From a checkpoint of a small transformer trained on Wikipedia: MLP 1024 SwiGLU, 12.9M parameters.
MLP neurons of a small language model. Each row is named by its layer, matrix (gate and up: input weights; down: output weights) and neuron, and shows model dimensions 128-255. Each number is 128 + 24 x the weight over its row's rms, rounded and kept within 0 to 255. Numbers have three digits each. A neuron's up and down rows have the sign that makes its largest values positive.
After each neuron's rows is what it responds to, as a language model described it from the Wikipedia text at the highest values.

L4.gate252:166119127144108113132116115140151143156127126113147164121069149111133190146123086137162137150107151121115114148117096152119122140144122122159116143177105138110135138163146146132144107146115139144123116107134143153101149163103159116154120125137141116146143112109144115082132178150119136174164136152135098125119120097130117109141123155099156135160109179148163157096096162149093116132104
L4.up252:120091114140079117152116132121161133116125148117112168134117169088114163111125127092150150115125076124093137135105124136117117108122110137131129153116145108131153110148141164136109143153167152083165110134114100130111132136124127118142113136132184108175126123114144145137117094119125079106124090141114107110145116109138121102172172137173147117167120119164119112123179111116130157162132
L4.down252:138170119153115144167153128117129086147115140101123137135100137098109117127118125128127159138079152165112114097128098127133129134088139133142083164120121138115088107173072155133158117116082143091128122097097141124120121137179121115119122125104146106129129113083134134077116141136118084168131119152098112141101099126134087119150141123133138125163152146135138085113164100114135152118110
Description: Relative and demonstrative pronouns. Clause-starting pronouns and determiners such as which, that, who, this, what, often after a comma or period, including completions of split words like Wh-at and Th-is.

L5.gate141:181145192095118108100095136169142102130090140115150119136087121164169150145127182107114120158124124149105170118124150178105119077167106101092170125146102103095135102095134133119107112123142136144137127153131135174129064134121114112171184108138154126124124108137132108133095159147086131134100115131132128139120141136117126125155121133167105122130165119109131109112149132104150099095109
L5.up141:146172149126127152082119157129149141100151132115154072153127084094158140107151144136157097099144103130111102123107117138109129133127086117111117120117096132135145110160116130168135167124146157131141130109102161165127103126107160147114156109106138128110145144139163139144112129127135148116146111123077111065117141107105140146131182130125110108112101167114108125101176105096086133152116
L5.down141:096158131133148119080176076115118163135181113099139118124158164131163140102110134182140139105147139133115116125115127136109143140091108114102105146144077142109113130136112106155119104177108101113100132121096165103141117108141159106124169138148101140129105153137105197106083114107160104149133121090089120112137112114121133128117101140103136136096122100115147077092152115140138103136084
Description: Relative pronouns, mid-word pieces. Relative pronouns (that, which, who) opening a clause right after a noun or comma, plus dashes in date ranges and mid-word pieces (imprisoned, postdoctoral, situated).

L5.gate44:127106132126148126145138125111119093161097109085147149155113160155139147159151142114151080115117106127151140135121137174141145148133101123130083147127094178129134145149098115142157130125126093088114108105113135110137123161136132105153106079115115149120086124159150127163119116141133103113161129128134157082120124115176128111087108126156106104117192113137141137126108166152088117138157
L5.up44:154081087086089141150136144118100108167093110128116169162094104129139148136124138139149056102114178081112147168124130136090097189136116133120110108114149146131107119151113152140140140103163105124144144071124146117114147112117184127154129115172096152141125169133176172109131118150090124146148125127094122153091099136138113124096134104124123090150151116116123096125136080136098121131150
L5.down44:123139152154136079157093162140117101168117161145127147105110140067110137094147068101119127142128131066129180106167195077189094119114124128146114125103082139128131145115137126133171119123122134141106128107132146092150178168153162092131169118105117161147135124124144094130126119133125101108093104137134147099154156136136150143133100113163121155074124139146108115104128109140151154112155
Description: Kinship words, word middles. Fires on the middle piece of a split word, mostly family terms like F-ather, Bro-ther, grandf-ather, also d-om-estic, Ph-il-osophical.

L4.gate203:168109142134095174129106130116154073102133149162144117115111103140115135146112092108138109141114110133182155155089085118120122125158101129127095114173157166093159119138157148145159132148112117137126140098116125134115139111128112097169123137111097097075145140116150136161111147147112116150151140144101182125129153166133160180149136142119136106112099119083138132146152139078120146162151
L4.up203:114134138144172131106120118138138087121121126126151128137101122082129150135108121119103099107180110169120148136125119113099154095138124140119090089095129127102103160108124151129194179110135091106107137127129116115161123111121074121112139162150143164137131106157128125143074138141098143139133168110120199157133142154128134106144185122142120127125100128131118129150157106124111128152153
L4.down203:095116126108110166147119115152162180105148141135111137110124180123126139100178172164131106095131119149128142121124130124144112131093165160129103095135133126135148106144113090123131111121096128183157134135156166150141131119109161089111148159128146121150176138122120141120134125127194135112139104116099099126136076115163176111149129151115120093097123066090127140086121119157114157148143
Description: Mid-name pieces and list punctuation. Mid-word pieces of names or compounds (Newmarket, Broadway, Oakland, warming), colons after infobox field labels (Language:), and en dashes in win–loss records.

L5.gate676:109100159096157145136128129162100142136145133151132121131133119124137134145154155099129125094154095137125153087107146043154106117134137110089087133127135111142120142096141165110133135128140134165124110141149138135128120106141113151158115170131116126102193130105118119124131104118152094096112160119148159150117114178141115114154118171135138133132119143144140117116095131108150123178153
L5.up676:148153105117117132155129091133156095140159141106113166102117139172100106138158128144131107142151188134151175096164117093105096202127148158091146091131170155115103146134102121135143144119125122114174112090116151094115109075180137156179137126153145145138112136101098142158113115125133126150157107133081144110071118126141101152150126108124126096110117110128141130136099132111143118136113
L5.down676:160100120124128137147123123125115133116154123148159031108081132112123122119120094143094145119105104085147127160150130124100146118144124110086139097162147122110136072161140145094158159136145120133150157144133135126108131144089123166126143167160072102140132143114139115148079125120167107181108156136153104127086115115099147110132131135117131116142137138152120128111120137145142103146106
Description: Mid-word continuation fragments. Non-initial word pieces that complete a word, such as place-name middles (Sing-ap-ore, Bang-k-ok, Lith-u-anians) and -ed/-ing verb endings, plus dashes in win–loss table cells.

L7.gate1015:129157161107106103139129126082109126134139130109085151114128139132102151114123174164154126119111108131134117137141141182145105141126141113108162129147206115151095122179142119143134127140124164102137116107134109169145164127114106132122133110174114113129038147124100149092127121118150137125140174132120130101166102107125163172099138090100116100124132127082137163193141127138161154145176
L7.up1015:133146128156173153147086110122108122140085136126140151126089137105151162123165172153114062115138092119140102145135103138171147099152116120150147107105145127151106149161107151100160155132117130142133096155139114109097112170140124131112102091121128154160099158160144120172134108094117137134156144086121173141169177142103134122110121143076100123119115136127129154081106093165132058106139
L7.down1015:082120135103170073093141131147144125119103117133119105131147111119109130129152106147139160103128125142109129137102122169116138113126120142139108163135143069132142162089153168169158123104130158205104132164171081177113151126127129163145117144112095131157121103135097097126179105106143123139109085105129094127154160140154131118186178147099142133175139105108102137143114105143154137110121
Description: Surname word-piece endings. Later sub-word pieces of proper names, mostly surnames split into fragments, e.g. L-ow-e, B-ox-leitner, C-row-ther, often in cast lists or tables.

L5.gate732:149106135131096138146114167106136118154133144109121119139123135155131102092176127147155106117098148095152157154121115161140173140161134111135151134137102108124122137127160158156136117116146130152154180156156120111124165124136108147125121135107118116143123129128137149133155145091131121135146132124106196080126169142110155142170144127080141101133159133154142144127098067159161116182103
L5.up732:171098105111135105124130081127141143092113051121137161133122149127115152156193110143108117154156137140145175159151149110125142110149132128092143130162144156151156143089145100113111154142134134107110110096140121089102119127145104128112140113104197108134133131153084113137135115140133142151168149119109083141193122149117129130116111088098126111108155121123163120137119102140115116110144
L5.down732:129139121118183103141114121123097134131128120116180118121126109097111142109157071133084079092130144125083090134097134163088125157151149156149135130155154115131157157160152112132151102115126131148118151111163121100120062151136148151132158090136153142141149110122107121121089135112134107136149133123123075167196136139119102070154146135140135120085123143156159129151147126155086089157159
Description: Surname word pieces. Surname fragments right after a first name, often mid-word, as in Mart(in), Stev(ens), Gold(berg), Brown(e); sometimes pronouns them, him.

L5.gate26:094164152162167104121112070126114140143141179107101111125143171112149119121176138119129119129095093110151145130116152108138136145145151131142104100144107100136095133144172063131153126136135120093152128129142153098129128122137126146101101090119104066106129111115147135139120152123106131139112065163120140150125116162112084096113145139125113110086074133130138175109110126122120175130114
L5.up26:152119129119111137122108127127127114111144130112141129114120112123113125146133151089105148137075107097126148100100114111099096095130134099107123117138124115092153145096111087097127110176107091163118150146168150178161107096167146101186125079120143147148123110116131168120110134126155109099132170165114164079104157133131108148106129121131131120136179092160089106149105132093159102150132
L5.down26:163097104161104138138141123106128111111110111118135141068124115117123131156103096131132177140151124104118088133138085162113111163096139156151149130108175204105130120128104142149159111132123124130119152094165110117115154146106107114119133175141119151144103168140083099154146100108127169108150112117119090166173130140132108146148071136135134140128112146076165120169139119134114125105132
Description: Word-completing suffix pieces. Final word-piece that completes a multi-token word, mostly adjective endings like -ic, -ical, -ian (Electronic, linguistic, Lancasterian) and name endings like -y, -i, -ia (Germany, Mississippi, Tasmania).

L7.gate606:148126115135135128093141070146096117127166149149114130156095134146133106114180105148123118141088125178139136073180111115088145120143140121126142090140104096104144159144103076104158123116166121116136117188113148106121139090148090108141141181091106154123123143144130124118177117135129132123177143118098116106125149120129166148101121083130188101151126117127146125139097093098114115149148
L7.up606:150128105093158159139126103127117124133157146152141093141116138123142100107164169122133134077160160146094137106129149106147156089126113145110089134121124101120148138114119127152102129139127125152140127118120153148113093141133121123148139143137090128140139150148074120170101110070116162152117078133093130135095113064096106137181108109148143100138164108135142122114118161116152141132123
L7.down606:125165163182136121129130121185136115097123152217095116121101121124121092133163108131078133083152118127123143123120132133142149133128113111123121137165118103109148157148135149118154192111102107140136132132180107131124114131127103155068158105188107082128152161131106134129127122134150085134148150142159122126133145132123109135100133169109154080137083115172120156115124141109107086117147
Description: Mid-word name fragments. Vowel-led subword pieces inside proper names, strongest on "ain" after M (Maine, Mainz, Main cast), also Kentucky, Samantha, Musharraf.

L4.gate219:117109120156107112166124146108119084128082097121116113119121181153106093133144141129119141152081117104118155150145107109124091074171132083131111096128108131134104142114126108134109109137131108135167146122130116122133136106148155125083103114154142122136105079130124086147095098166123133130157130075149166137108119112103181143152110110148124114108125109150109098166111112155117151136160
L4.up219:107119135102139099167114174137104118104117093114147139116161144109160140162144136155176098151123089120139118118158104064142133080153126132191101109153083130113122161108132105158152113151149130159118109123132161120150120124119116137090143129139144124133132103193150089160097114159124120145146101078177132155159108108133146154140114115118106117110128106140140146192129119165103123113131
L4.down219:074077102145136118135144098102088129118088109141142125134169134178150122137118098122171115137104152114145141135152120087182128144106144168108120139126154099156117120121155141096165150117105131134141136132145168100145113141141152127080119114123111150115114123135146102134075101130166116075143130113135105132151160121108107134097128115161080146137159129140165147115100104067126123083109
Description: Nouns for groups of people. Final pieces of nouns naming people or groups of people, often plural agent suffixes: settl-ers, sold-iers, citiz-ens, business-man.

L7.gate828:138120104144100112136111113106079102146100122110131135115135178148140141124147135092138044138139144116074113138134094129110121104156135137118116105130162177104085098111115122134125095134135080161152133099142108120170114136099159128131124099160095135117109110151141118123099144138181110120169100107144132164093108075133147113125115108137107130151154125158114102174137119147113135170176
L7.up828:167133106104112137147110119116134148145134083111110091094146141104113136137161118141132115135072129148146096124107099154102134081130070103101131151134114142122112116089105116132125107147171108142167103096124136173136137145098162128158134137144138152133123072126113121158108107136138098180081094079135145131103150147154159126135117200161109138114131099104112085139135113126156107122114
L7.down828:119118119093139140128159147091075152111060153145139122124157169125154126117112111150123129095123106077102122170135111145128133115117113167163107139134069134162075137130136112114142139132122118129136135116168060080120168143115127124102151135117108140113123147124166094147103111135137125070133089142080121165120116104124139129133135122129144120106102159142092153166117109183158149128152
Description: Person role nouns. Final pieces of nouns naming a person's role or relation, often split words: counsel-ors, grand-son, friend, physic-ian, Train-er, Admir-al.

L7.gate960:120116167116111145146141130103092103171134122117107179143153127118079143130085130102130131157112135129119165145161135162127118058136101153124107179087153148117139119119122116209137160140146138112117107123110151137140120146148103138125135090130126154074100122166110118119145118123126162094112095145080174141150115132147091112140109096138110108112107121174158129092143135101123122144127
L7.up960:085103088119121139121108165149104131143133120103124165132130155120169094128068172103130136120130160154126151133160122111125091112115117123144114150163075123139137084109105129147063158128109113098090165126151107140101112133151115079151155127090117153135149162112096125158106112120088145119126112134131108171126140116141089134159097137125129165128095129153111107138128119132081125138110
L7.down960:103083119116132103141127132127115147117123111126152126089095125119135129110137110176150121127071123158138073128139105123174165100133183102124122120161131137169111115131137134091134127146142143089151169132119111128108115132175150109120099176114105113150130124136114108143118153140122108122129176141111089134141118119094172158071109128193123125142154147144088158190127107111158134110126
Description: Relative pronouns and word suffixes. Fires on which or that opening a relative clause after a noun (a journal that, a city which), plus subject it, and on mid-word suffix pieces (admir-al, football-er, doct-or-ate).